config = dict(
    n_head=8,
    n_kv_head=8,
    d_mlp=2688,
    qk_norm=False,
    doc_mask=True,
)
MLP neurons of a small language model. Each row is named by its layer, matrix (up: input weights) and neuron, and shows model dimensions 256-351. Each number is 128 + 24 x the weight over its row's rms, rounded and kept within 0 to 255.
After each neuron's rows, "fires on" lists the tokens most often at its 100 highest values on Wikipedia text that the model never trained on.

L6.up1241 [115 130 121 170 146 138  87 145 155 134 134 136 131 130  95 160 111 118 117 134  90 155  98 119 126 169 152  96  77 134 143 168 124 158 110 147 114 137 101 120 124  97 107 117 112 138 123 104 188 103 116  88 126 132 123 153 102 152 144 108 124 112  86 133 130 150 148 185 119 112 111  89 112 153 191 114 162 141  99  95 186 139 117 139 143 111 103 136 150 128 167 121 124 162 138 134]
fires on: "'", "s", " of", " the", "The", "0"

L6.up671 [128 142 145 176 162 132 133 142 158 115 144 158 117 170  92 128 174 132 113 111 136 124 155 113 128 125 153 127 102 137 120 148 105 103 134 127 124 132 139 132 137 125 117 154 109 123 119 142 108  98 121 109  82 145 108  82 143 154 136 125 171 129 154 123 127 137 146 128 137 115 135 136  78 126 100 114 131 127 108  96  85 139 134 143 128 119 116  82 151 114 165  99 144 144 135  38]
fires on: "l", " P", "3", "ic", "p"

L6.up1996 [109  91 141 106 145 146 160 131 155 145 123 114 135 145 143 121 129 111 118  89 160 163 150 127 116 121 144 115 129  81 132 100 118  51 177 113 127 109 150 158  97 119  76  95 123 154 148 165  67 157 109 125 128 194 139 111 140 125 131 124  98 144 127 104 122 107  97 117 134 128  83 129 140 138  89 144 131 121 134  55  71  96 168 132 183  81  92 125 122 100 155 129 144 109 129 141]
fires on: " ", "|", " |", "\n"

L6.up206 [ 96 131 160 134 152 135 132 141 134 129 115 143  95 139 130 140 110 132 121 113  93 115 151 132 126 155  86 132 138  99 145  87 111 135 137 129 129 107  84 144 120 103 126 120 124 124 145 131 161 112 126 136 128 146 119 116 112 120 137 109 167 150 156 105 149 106 116 145 158 142 106 126 119 101 162 148 110 118 110 164 112 159  82 127  95 105 128 126 114 142 120  57 144 110 124  82]
fires on: ".", " |", " -"

L6.up2550 [153 117 136 152  78 138 135  99 147  80 162 130 138 135 124 115 146 184 193 138 128 147 130 113  90 145 123 182 167 114 119 160 151 136 111 144 153 107 119 165  87 122 118  90 147  95  91 105 155 150 197 146 115 113 150 150 135  89  79 105 118 121 138 118 127 132 118 111 136 150 126 105  99 131 122  76 118 114 134 142 115 117 149  97 154 116 107 109 139  92 116 162 133 155 127 125]
fires on: "0", " ", "%", " who", " All", "s"

L6.up952 [ 91 152 168 139 140 118 189  87 145  50 162 116 133 111 130 120 103 167 208 145 113 133 133 132 124  96 139 112  75 108 145 153  96 147 126 126 161 104 115 166  99 108 176 156 136 163 119 142 139 116 124  83 110 134 131 119  92 151 132 131  87 116 141 138 161 127 163 132 162 178 146 124 142 158 128 110 104 119 116 162 121 126 120 147 116  87 135 120 154 142 113 136 128  97 136 156]
fires on: "1", " ", "0", "9", "8", "2"

L6.up1380 [162 132  96 159 140 168 102 132 115 135  95 106 116 158 152 121 102 138  75  61 126 106 138 134 126 144 127 124 150  99 150 126 132 172 123 156  96 113 131 141 140 190 172 114 115 141 128  95 124 165 111  96 125 164 132 131 112 134 131 134 150 107 141 109 115 148 157 145 119  87 120 101 124 135 148 107 132 151 129 125  70 104 117 117 135 159 163 136 135 141  89 114 155 123 172 137]
fires on: " |", "0", ".", " ", " of"

L6.up1802 [134  74 177 108 107 135 155 116 148  84 157 147  99 124 122 114 112  73 160 119 141 122  85  96 157 128  82 167 135 119  80  87 124 136  70 132 122  87 102 135 196  83 169 171 131 157 105 123 150 175 138 134 127 186 124 131 168 116 130 109 120 169  91 108 121 122 104 145 139 124 132 131 152 142 144  89 108 127 147  94 130 116 130 170 122 122 119 152 109 176 139 147 142 116 138 109]
fires on: "3", "4", "2", "7", "8", " "

L6.up233 [107  89 154 128 115 137 127 161 135  93 129 126 115 116 137  98  86 136 138 132 119 124 145 150 106 123 114  92 132  93 120 121 147  91 103 139 107 127 140 178 160 160 114 162 151 117 132 149 119 101  97 120 121 147 146 107 139 115 148 121 101 125 101 171 163 112  77 129 106 123 107 148 152 166 138 138 127 125 100 161 128 126 118 106  99 113 113 122 157 127 132 147 112  94 194 114]
fires on: ",", ";", ":", " and", ".", " while"

L6.up1340 [160 151 187 182 138 120 118 155 142 130 151 144 102 121 147 108  98  92 143 121 151 140  86 135 144 149 102 127 109 124 103 120 144 142 122 110 150 123 113 164  98 127 120 133 121 141 110 130 113 131 117 149 132 124 117 123 123 118 163 109  71 163 116 129 120 170 115 112 143 100 121 126 120 105 134 127 161 150 117 152 112  94 134 141 121 141 131  78 130 135 148 158 134 105 167 119]
fires on: " for", " to", " of"

L6.up109 [127 117 135  99 166  91 151 132 161 154 138 134 122 138 123 158 147 107 131  93 130 144 127  99 153 157  96 102 139 155 132 114 145 101 193  90 112  75 129 138 132 137 117 129 143 107 142  77 114 145  67 100 143 124 135 143 124 146 149 149  81 131 146  81 118 151 140 122  96 123 153  93 155 143 149 132 148  83 163 113  69 150 108 105 132 129 123 141 148 127 127 106 184 115 127 113]
fires on: " ", " (", ",", "-", "–", "\n"

L6.up1213 [119 130 128 107 135  97 186  91 130 141  87  92 116 120 128 140  95 156 132 126 130 141 119 108  98 115 132 126 127 128 126  99 152 102 120 130 140 111 135 156 150 149 202 107 106  94 109 127 119  80 106  95 187 133 153 150  75 121 140 126 126 140 142 137 143  95 111 124 128 130 103 108 116 143 149 135 134 148  94 120 123 145 127 168 124 141 170 127  82 118 118 143 147  93 146 130]
fires on: " ", "\n", " the", "1", " |"

L6.up1867 [165 125 111 151 117 135 141 153 144 101 107 155  68 113 142 135 120 149 117 163  94 100 130 104 130 105 128 168 138 134 150 121 117 122 129 116 126  97 148 109 134 112  94 131 120 115 120 147 109 159  93  87 156 119 132 135 158 133  83 164 113 113 136 161 118 140 146  93 124 135 112  97 143 129  95 154 141 162 136 142 165 137 116 139 160 169 167 138 153 102 135 158  93 117 142 129]
fires on: "9", "8", "s", " ", "NS", " status"

L6.up2505 [128 108 148 137  81 171 114 103 145  91 115  83 125  80 161 133 140 128 128 143 111 118 139  71  94 133 138 130 131 106 136 142 114 150 105 106 116 121 120 165 107 108 161 104 148 110 122 133 130  99 130 114 171  89 136 156 119 103  98  81 137 139 126  97 148 131  96 105 136 123 137 106 118 129 116 188 108 111 135 127 177 144 134 171 143 140 100 149 136 109 160 106 143 152 122 115]
fires on: "M", "m", "-", " &", "c", " and"

L6.up1016 [159 116 158 111 122 134 139 131 144 104 109 111 151 129 132 129 138 121 141 135 113 102 111  93 147 103 144 130 115 125 129 106 145 131 118 125 149 107 120 173 153 141 128  96 150 123 156 145 138 104 155 111 121 125 128 110  83 153  99 156 149 171 142 140 153 134 105 146 123 162 131 122 122 123  98 104 123 189 123 149 146 136 152 127 146 160 159 169 138 155 161 148 137  95 143 187]
fires on: "9", "1", " "

L6.up657 [153 103 123 151 112  88 157 101 160 145 148 164 151 127 148 162 126 118 155 112  90 147 129 151 135 137 112 134 123 127  96 150 111 129 166 170  90 121 159 157 120  90 113  90 123 139  97 101  97 127 121 131 151 134  86 139 104 129 130 118 137 132 113 143  96 135  94 143 133 156  94 128 127 104 126 120 137  86 119  85 134 120 117  87 111 107 134 107 144 127 151 119  93 129 149 110]
fires on: " R", " as", " make", " provided", " made"

L6.up1226 [127 137 134 163 114 163 167  72 129 132 116 146 143  90 152 144 116 135 100  80 119 125 110 144 116 181 108 118 155 104 143 129 142 145 156 124 106 123 152  68 131 102 127 131 159 159 157 143 125 117 115 126 128 130 162 207 151 101  97 102 107 154 153 125 156 103 148 147 106 137 125  95  84 134 137 134 152 155 145  82 128 126 122 105 126  88 198 108 107 112 133 114  92 139 154 160]
fires on: " and", ",", " or", " r"

L6.up2596 [162 119 113 148 105 145 126 156 154 134 145 143 128 112  45 144 127 157 159 130 136 115 168 142 134 101 143 144 128 131 168 121 130 132 140 180 151  64 108 126 131 138 112 103 122 123 145 154 142 108 115 150 128 131 133 163 115 138 145 180 121 113 127 120 100 143 135 126 106 130 135 150 119 158 119 138 116 146 114 128 149 141 128 105 153  79 187 144 129 109  99 120  92 105 161 136]
fires on: "1"

L6.up1331 [ 93 100 112 146 152  92 121 124 144 141 122 116  87 123 120 142 113 102 117 106 141 204  97 105 106 104 153 153 125 141 111 134 165  97 130 132 147 143 121  47 160 129 139  76 128 121 103 104 154 129 164  88 122 127 116 133 134  89 133 133 136 154 121 114 126 159 152 110 166 152 174 100 134 134 103 102 138  99 104 140 151 119 166  85 161 133  95 121 105 137 117 138 130 133 137 140]
fires on: " in", "1", "–", " ", ")", "-"

L6.up1252 [108 134 136 147  95 104  77  96 164 140 120 128 157 142 145 145 121 176 119 167  99 139 116 116 130 122 135 152 124 128 139 122  74 107 132 136 137 142 146 107  87 118  94 168 124 154 121 119 167 139 164  96 160 141 129 118 104 130  95 145 146 124 122 101 110 161 116 151 159 122 123 158 108 149 108 152 125 132 105 110 155 140 192 153 169 120  73 116 131 106 109 144 134 185 121 133]
fires on: " the", "s", " and", " |"

L6.up130 [139 143 150 117 102 112  75 123 186 147 128 176  83 115 148 150  99  98 111 153 113 128 106 158 147 146 131 129 137 108  91 155 127 122 141 137  92 150 132 155 113 147 153 103 101 108  99 149 148 135 130 134 113 112  92 134  99 129  94 154 112 127 100 135 112 147 132 137 117 139 122  75 107  71 151 110 192 140  92  89 154 155 119  96 142 118 123 160 111 128 170  99 142 121 157  73]
fires on: ",", "5", "6", "3"

L6.up1728 [102  81 142 122 142 108  74 119 134 179 150 121 103  77 144  87 135 141 129 160 138 160 127 153 159 113 120  82  80 133 112 106 126  93 120  82 136 111 124 147 169 117 154  58 130 120 126 126 118 130 141 150 136 146 112 117 115 162 106 132 106 125 133  92 100 115 156 138 144 157 132 139 134 134  95 128 101  93 137 141 157 164 140 106  91  99 108  91 145 140 154 115 110 127 144  75]
fires on: " ", " T", "-", "T", "+"

L6.up1922 [147 112 131 133  69 155 122 103 115 126 116 124 139 115 122 158 129 129 183 134 104 134 104 126 133 123  96 144 135 109 143 126 107 149 121 123  92 149 105  93 108 153 165 156 121 152 111 121 111 142 132 110 100 138 121 125 140 133 155 107 126 138 157 128 162 133 165 104 118 143 125 122  67 135 137  91 117 147 130 159 132 115 117 119 120 110 185 136 130 108 137 120 120  96 158 132]
fires on: " had", " has", " have"

L6.up1625 [178 136 122 114 145 160 138 119 152 139  97 109 178 125 148 137 152 142  86  93 100 115 105 130 120 108 119 136 117 140 169 138 124 197  87 144 119 102 161 151 146  85 142 130 136 155 114 130 184 151  80 162 198 123 116 139 138 151 133 167 117  99 171 121 124 127 133 135 135  92 146 137 142 122 127  82 142 150 128 160 143 115 103 149 107 123 125 150 144 163 155 133 119 102 155 167]
fires on: "9", ".", "7"

L6.up593 [119 115 159 140 140  90 130 146 115  97 119 114 132 132 119 101 112 121  89 135 153 120 102 114  90 158 183 138 158  92 104 118 137 162 168  87 127 103 108  96 106 147 134 153 145 115 119 160 100 158 141 143 177 135 115 170  85 129 144 121 115 155 136 122 146 123 122  83 185 105  91 163 119 126 105 127 149 134  97 128 121 116 113 122 119 194  68 131 153 101 148 141  72 143 168 145]
fires on: " as", ",", " was", " then"

L6.up324 [107 143 113 153  86 107 117 150 144 130 138 151 107  71  85 139 145 144 139 118 107 126 105 121 147 131 158 159 136 128 122 107 160 154 118 133 157 156  99 156  92 109 138 125 110  99 141  95 139 139 116 132 174  81 124 137  81  78 141 170 107 104 122 172  99 144  77 108 144  99 117 110 166 122 141 121 142  84 129 122  98 115 150 117 103 105 153 117 127  91 133 146  90  47 169 139]
fires on: "1", " Q", " S"

L6.up2242 [135 126 143 135 100 105 110 106 166 135 120 120 164 108 148 123 119  96  90 127 173  91 140 161 141 152 165 125 128 100 114 111 133  96 143 144 154 146  81  95 107 140 103 110 110 146 114 166  93 157  95 149 131 166 135  75  91  90 143  68  93 136 113 143 133 175 186 116 136 164 101 154 189 123 125 140 145 130 122 130 127 131 150 136 145 161  71 151 123  96 163 116 127 125 121  99]
fires on: ",", " of", " then", " (", " to"

L6.up340 [139 135 147 101 151 159 178  97 128 117 126 176 136  94 138 144 149 137 134 128 142 110  91 103 120 120 198 153  88  81 111 152 100 132 114 135 133 154 117 111 137  54 110 101 132 124 149 163  87  66 109 148 130  74 126 152 160 112 135 106 127 123  95  92 128 141 109 145 160 172  99  94 149 124 169 170  92 115 132 133 126 131 164 158 167 145 124 166 109 117 141 102 135 125 125 100]
fires on: "6", "7", "8", "4", "3", " by"

L6.up1570 [120 140 102 109 110 129 145 128 144 116 143 129 118 108 152 151 142 101 135 146  92 150  97 167 108 121 160 128 151 122 149 117 107 118 147 115 106  74 146 133  66 117 126 138 114  98 144 173 131 156  99  79 138 116 128 151 118 155 143 135 125 161 109 139  63 118  84 119 121 130  82 105 106  98 141 118 114 129 115 146 212 147 131 137 129 144 117 143 124 118  78 132 145 142 130 125]
fires on: "1", "9", "8", "2", "0", "5"

L6.up1408 [159  97  80 135 168 126 135 110 119 138 146 123 176 137  96 113 155 110 128 114 117 160 172  93 140  78  92 133 120 119 102 195  96 115 116 155 165 107 128 151 135 132 117 165 124  94 111  93 162 119 116 130 111 139 125 141 137 150 153  90 161 116 110 113 126 116 124  89 165 107  99 107 121 113 122 127 125 129 115 120  95 137 149 111 145 141 101  98 165 107 108 115 172 116 145 101]
fires on: "p", " p", "P", "op", " P"

L6.up777 [110 171  94 107 127 178 158  59 166  95 107 132 122 130 163  96 115 135 147 125 111 110 149 153 131 172 150 121 135 105 129 148 110 126 146 117 142 111 142 173 111 121 151  90  57  87 143 123 133 121 142 132 121 132 134  91 101 133 108 112  94  91 154 146 102 103 129 108 117 135  77 149 113 127 139 135 150 165  78 152 127 193 155  91  83 189 152 111 154 100 130 105 116 107 140 115]
fires on: "0", " (", "1", " ", "5", "6"

L6.up629 [128  92 122 126 132  98 113 158 151 134  99 119 134 115 171 130 101 122 124 116 139 150 116 110 127  96 144 119 136 141 135  86 135 109  88 106 131  99 144 140 141 118 151 145 107 106 145 167 114 152  92 131 130 183 169 100 137  82 140 105 128 162  93 166 119 124 140 110 111 127 113  99 155 104 102 157 154 141 116 123 151 120 125  99 146 140 147 109 123 150 142 131 131 121 118 129]
fires on: " ", "\n"

L6.up1036 [148 127 163 162  95 167 143 140 128 149 134 156 142 123 135 165  93 116 161 113 129 119  98 147 178 104 137 131 146 149 129 140 184 115  86 177 103 129  97 124 122  90 149 181 174 141 150 150 144  94 109 114 115 116 136 109 105 167 104 122 157  78 142 132 153 137 156  82 152 156 145 117 140  97 125 126 144 143  76 133 136 127 146 136  98 144 119 133 100 117 138 112 139 100 138 117]
fires on: "7", "6", "0", "8", "l", "5"

L6.up1919 [167  94  82  95 147 146 120 123 152 131 178 134 115  96 130 102 138 119 126  90 130  82 130 146 114 110 123 140 114 104 147 131 161 125 164 127 120 105 135  83 123 159 114 160 113  70 106  92 127 135 136  79 155 144 105 167 132 107 137 103 143 130 141 137 152 149 114 141 187 109 127 150 114 115 126 133 109 125 132 140  70  96  83 128 121  93  94  97 131 141 106 150 172  91 165 157]
fires on: "1", "2", "3", "8", "7"

L6.up1225 [133 104 148 125 108 152 132 145  78 155 139 124 152  95 138 127 108 144 114  89 128 110 104  99 160 156 124 161 147 144 129 112 143 127 144 130 152 152  90 137 106 117 140 122 148 105 124 129 100 133 167 126 136 143 130 129 149  70 115 124 126  99 114 131 108  71 144 131 145 191 110 124 112 134 146  92 154 136 107 158 137  96 147 140 113 100 149 118 134  97 151 136 142 103 136 141]
fires on: " has", "ve", " Got", " have", " had"

L6.up453 [134 110 184 139 140 113 145 133 136 120 113 105 146 137 182 155  96 145  93 141 100 110 135 152 127 126 189 104 127 158  76 129 170 117 146 122  78 123 139 132 142 145  92 146 153 118 122 171  87 136 135 155 117 117 147 121 154 128 137 134 108 103 127 106 112 126 163 117  76 153 111 118 139 142 101 143  86 112 125 123 138 102 123 116 144 142  93 140 150 151 179 149 103 148 145 121]
fires on: " the", " as", ",", ";", " of"

L6.up1973 [172 132 124 130 146 145 146 164 145 101  83 108 105 128 128 129  92 152 126 127 111 126 104 103 137 171 125 114 147 122 113 122 148 104 150 108 100 130 108 134 129 146 101  87 149 163 129 133 155  83 144 111 132 126 130  91 121  78 141 125  87 135 147 158  88 112 106 107 133 113 138  57  93  87  87 146 144 115 143 114 132 103 164 173 122 120 132  98 112 123 149 111 116 108 148 139]
fires on: " of", " for", " |", " among", " "

L6.up2392 [113 146 134 113 135 164 123  82 124 114 145 130 114 123 140 165 119 126 184 128 120 132 115 142 132 111 139 133 107 115 145 131 183 128 113 156 147 110 149 144 142 109 162  92 136 134  84  75 133 160 161 115 114 156 169 130 136 119 107 162 104 145 119 112 131 114 184 140 150 137 136 105 130 118 193 101 131 115 109 126 145  73 132 145 137 147 147 152 120 157 148 111 148  78 143 127]
fires on: " S", "1", "3", "2", " ", "5"

L6.up266 [130  79 129 122 134 198 131 143 141 139 130 107 115  82 130 112 141 172 134  75 117 169 128 132 141 127 134 128 122 141 113 100 126 150 138 108 135  62  52 141 152 127 139 106 130 121 163 100 123 140 134 133 111 134 125 135 130 119 101 135 130 122 146 106 115 146 180 160 128 109 104 138 134 124 122 149 105  96 124 179 104 134  90 143 151 161 107 136 121 131 160  78 161 121 123 127]
fires on: " ", "9", "-", " |", "."

L6.up1472 [136  95 108 121 103 181 136 103 140 142  86 149 113 119 136 115 133 121 161  77 118 134 137 114 172 103 130 143 138 153 126 124 123 144 151 132 124 115 151  73 175 110 124 126  98 150 129 131 115 118  86 182  99 121 161 107 167 104 125 122 112 114 157 145 109 131 134 126 123 171  93 121 139 123 159 124 103 145 106  97  96 160 131 176  96 165 132 130 135 125 104 125 121 112 101 166]
fires on: " the", "é"

L6.up481 [114 114 154 132 121 110  93 143 150 114 177 134 155 146  97 129  68 129 126 116 170 130 135 122 126 126 125 136 132  82 114  94 125  75 144 132  88 142 136 149  85 152 114 126 138 149 143  76 150 131 136 176 116 144 124 159 142 107 136 141  98 198 108 178 174 109  70 109 126 122 151 147 133 142 166 144 135 126 161 130 114 148 119 139 168  80 126 122 140 125 154 132 162 162 128 135]
fires on: " of", " |", " in", " (", "\n"

L6.up1405 [ 86 143 103 111  79 132 137 176 149 111 112 130 178  95 128  89 140 106 136 109 157 147  89 111 118 131 121 135 123 146 102  99 111 161 117 100  80 134 118 121 128 126 136 155  85  88  86 132 171 114 137 111 120 124 123 102  93 123 127 184 124 175 100 152 132 138 157  98  69 120 110 144 117  82 112  97 114 139 159 123 123  83 146 123 123 119 180 130 118 132 134 142  87  66 110  99]
fires on: " to", " I", " had", " have", "t", "ll"

L6.up239 [106 106 138 137 122 134 139 132 139  91 119 146 126 126  97 109  72 136 115 117  93 106 126  79 118 136 100 150  98 132 117 175 136  82 131 161 141 117 168 122 138 134  90 165 134 107  79 127 170 142 109 122 119 102 162 142  71 101 143 159 104 119 115 180 124 158 134 162 100 150 116  92 190 123  92 156 134  99 121 119 125 145 103 133 106 145 107 180 124 128 146 140  80 148 110 123]
fires on: "4", "8", " M", " F", "6"

L6.up1107 [130 136 124 124  91 125 131 132 125 156 102  96  94  89  83 116 131 138  98 135 123 139 128 119  96 115  82 117 111 118 133 134 164 115 110 140 165  90  76 129 154 113 129 140 107 125 108 130 102  63 121 147 102 110 142 167  80 133 140 140 126 149 100 129 105 153 125 122  99 152 150  96 184 121 119 108 134  76 159 140 115 157 105 130 125 121  81  96 121 106  99 124 155 114  86 110]
fires on: " Y", " were", " M", "in", "6", " T"

L6.up2112 [139  95 117 117 144 154 107 106 124  96 190 163 142 125 107 113 143 130 122 127 148 151 138 107 156 107 123 173 118 131 143 156 139 137 135 155  86  90 155 137 128 113 123 157 153 121 120 151 149  70 147 151 119 119 123 145  95 156 113 148 141 130 119 133 183 133  99  87 167 170 100 113 115 153 144 154  95 125  99 146  84 100 122 101 101  80 146 118 159 106 157  95 113 103  99 152]
fires on: " ", "2", "1", "born", " a", "."

L6.up412 [173  76 129  98 124 152 144 118 119 130 133 106 108 138 165 131 153 129 145  96 113 132 119 155 130 140 126 104 105 112 126 120 110 146 157 150 129 100 166 113 158  79 113 154 128 153 158 164 173 157 131  84 112  94 120 102 126 122  97  82 128 118 164 111  59 134 131  99 145 154 102  81 124  72 162 146 164 148 131 120  80 124 128 122 110 144 153 127  97 108 124 121  67 158 103 127]
fires on: "\n", " the", " The", ".", ")", " a"

L6.up2018 [124 120  91 104 173 119 118 139 158 138 108 145 107  80 126 127 168 130 153 117  97 135 117 117 148 154 156 136 114 158 181 164 138  97 157 135 134  66 115 140 135 170 107 152 141 102 124 122 133 135 161 132 126 140 127  99  94 140 110 154  89 134 134 128 108 156  85 113 136 144 130 122 140  86 160 135 109 157 118 106 149 148  99 137 147  90 144 152 150 104 129  87  91 146 141 120]
fires on: "S", "s", " ", "3", "0", "1"

L6.up1515 [141 125 173 195 122 123 148 128 133 132 150 106 130 147 152 158 166 110 127 158  93 147 145 112 105 130 136 138  99 106 103 112 136 128 114 121 110 126  78 127 117 166 123 124 144 147  74 100 127  94 121 160 135  90 158 173 152 113  85 152 140 148 133 135 138  88 178 117  97 115 162 116 152 147 128 190 132 170 140  95 139  85 121 114  89 111 159 129 102  79 124  91 129 149 131 105]
fires on: " S", " and", " s", " she", " &", " or"

L6.up2669 [166  97 112 103 105 145 121 144 164 107  88 153 133 134 143 139 107 121 134 135 144 156 118 137 106 143 100 115 128 132 132 125 149 156 183 101 141 155 152 135  93 137 124  93 163 147 108 126 114 151 107 139 125 166 129 142 144 103 140 170 140  97 122 134 176 109 147  77 113 126 135 136 192 133 120 149 110 142 137 120 133 139 152 121 109 107  94 169  95 158  90  75 105  94 154  89]
fires on: "6", "7", "5", "4"

L6.up68 [133 134 133 144 147 143 119 133 125 114 162 192 104  87 129 147 112 104 125 144 125 127 106 152 167 130 145 180 126 118 147 111 152 159 133 135 118 134 153 191 111 147  80  98  94 141  89 148 137 132  99 124 155 125 135 142 124 136 112 167  94 103 123 119 124  92 131 102 119 146 196  71 125 127 109 126 101 114 153 151 139 100 163 157 132 154 125 115 136 109 172 137 124 140 172 146]
fires on: " As", "–", "As", " Yas", " ", " S"

L6.up2145 [125 183 130  80 125 135 116 161 104 131 109 128 135  99 132 112 131 151 149  75 123  96 111 137 106 128 126 118 147  97 172 161 102 130 153 166 113 100 129 135 137 115 110 153 126 174 134 157 142 157 157 110 114 136 106  98 120 115 125 123 123 112 150 108 112 129 137 128 138 129 123 188 108 124 113 163 161 125 174 165 114  89 141 100 115 130 127 153 140  97 111 176 153 137 132 124]
fires on: " \"", "\n", " to", " (", " |", ":"

L6.up2090 [133 123 128 130  83 163 164 148 108 127 140 105  82 137 135 102 115 180 108 144 108 118 112 112  92 136 113 124 134 138 135 141 131 148 109 133 135 152  95 177 144 133 139  95 105  85 120 107 102 197 138 111 126 131 168 159 119  90 140  94 133 154 154 108  46 151 143 158 125  99 110 104 109  96 119 123 110 128 117  82 133 105 153 105 135 142 151 136 155 117 135 138 106 111 165 145]
fires on: "0", "9"

L6.up903 [181 142 135  85 103 125 151 151 141  92 107 137 129 157 147 147 122 136 144 147 112 134 107 109 130 135 179 149 135 142 124 137 130 132 127 165 121  88 110 113  97  72 161 107 184 143 119 133 109 143 143 150 133 120 132 113 128 115  87 130 133 102 133 121 133  99 111 155 171 132 141 116 176 111 143 140 124 160 134 152 164 144 159 123 118 124 103 111 126 180 132 114 105 138 163 122]
fires on: "4", "9", "8", "6", "1", "7"

L6.up2555 [ 88 117 137 153 159 117 128 163 149 120 140 163 128  46  81 162 108 110 107 129 147 108 139 135 148 112 131 145 132  97 149 148 127 130 147 169 148 164 142 127 126  90 137 111  83 116 139 151 141  93 164 168 130 135 101 106 109 159 118 142 113 132 135 115 137 126 163 155 106 154 109 109 124 137 133 158 129 157 140 136 131 100 138 144 121  89 156 117 124 129 181 129 104 148 159 123]
fires on: " N", "1", " |"

L6.up1627 [ 97 117 156 135 130 102 135 116 124 143 122 107  99 141 136 163 105 186 118 138 112 108  87 117 119 140 167 130 108 109 176 143 110 113 102 115 125 126 102 144 100 152 147 131 101 123 123 150 133 112 117 138 149 144 142 159 122 119 142  81 164 138 160 102 153 137 116  94  97 109  79  90  80 110  72 195 127 104 111 158 111 113 144 173 135 103  90  65 102 109 107 157  98 150 130 155]
fires on: " |", " ", ":", " US", "-", "|"

L6.up965 [107 120 186 161 157 126 112 121 100  96 124 135 168 129 110 140 119 125 133  92 104 123 103 159  96 108  70 138 123 138 160 127 155 121 114 105 125  79  62  84 186 122  65 125 136 158 144 146 126 124 133 145  83 125 127 145  77 133 138 120 110 121 115  89 156 121 107 129 112 123 114 138  98 136 109 126 144 143 149 149 125 117 118 126 126 131 102 113 156 100 148 141 132 105 135 127]
fires on: ",", ":", " ,", "\n"

L6.up1729 [133 134 140 137 128 148 115 149 124 154  82 160 134 162 141 152  55 130 137 111 132 158 136 126 153 112 138 155 104 138 103 116 168 158 123 156 130  91 111 137 114 174 185 142 151 120 123 138 154 117 126 155 176 128 106 159 119 172 119  95 164 146 111 125 117  71 128 100 131 131 124 156 116  94 137 116 107 144 143 116 133  96 116 153 101 129 147  97  96 165 172 109 151 107 156 107]
fires on: " ", "7", "8", "1"

L6.up2033 [127 123 159 127 137 146 149 139 144 138 164 113 113 144 121 161 131 148  85 163 138 126 117 143 136 171 136 105 130 131 119 125 142 114 113 146 122 134 131  61 158 118 131 161 159 108 136 139 141 127 108 134  90 158 134 129 153 162 145  61 132 161 123 137 109 163 126 161 115 164 107  90 118 126 121 124  78 145 106 105 148 119 145 109 152 145  98 128 131 102 117 102 113 100 152 144]
fires on: "9", "1", "."

L6.up507 [138  94 120 131 148 148 169 139 118 118 167 111 111 150 137 119 115  97 145 118 126 165 126 133 107 160 139  82 122 106 122 115 138 107 132 151 166  52 145 124 105 147 124 131 161  94 129 168 109 106 116 126  78 125  98 112  76 125 126 103 159 153  98 105  97 138 130  89  85 134 137 116 150 121 125 133 152  96 146  91  78 137 126  97 133 132 168 109 109 105 127 169 142 134  93 109]
fires on: "\n", " \"", " ", " ["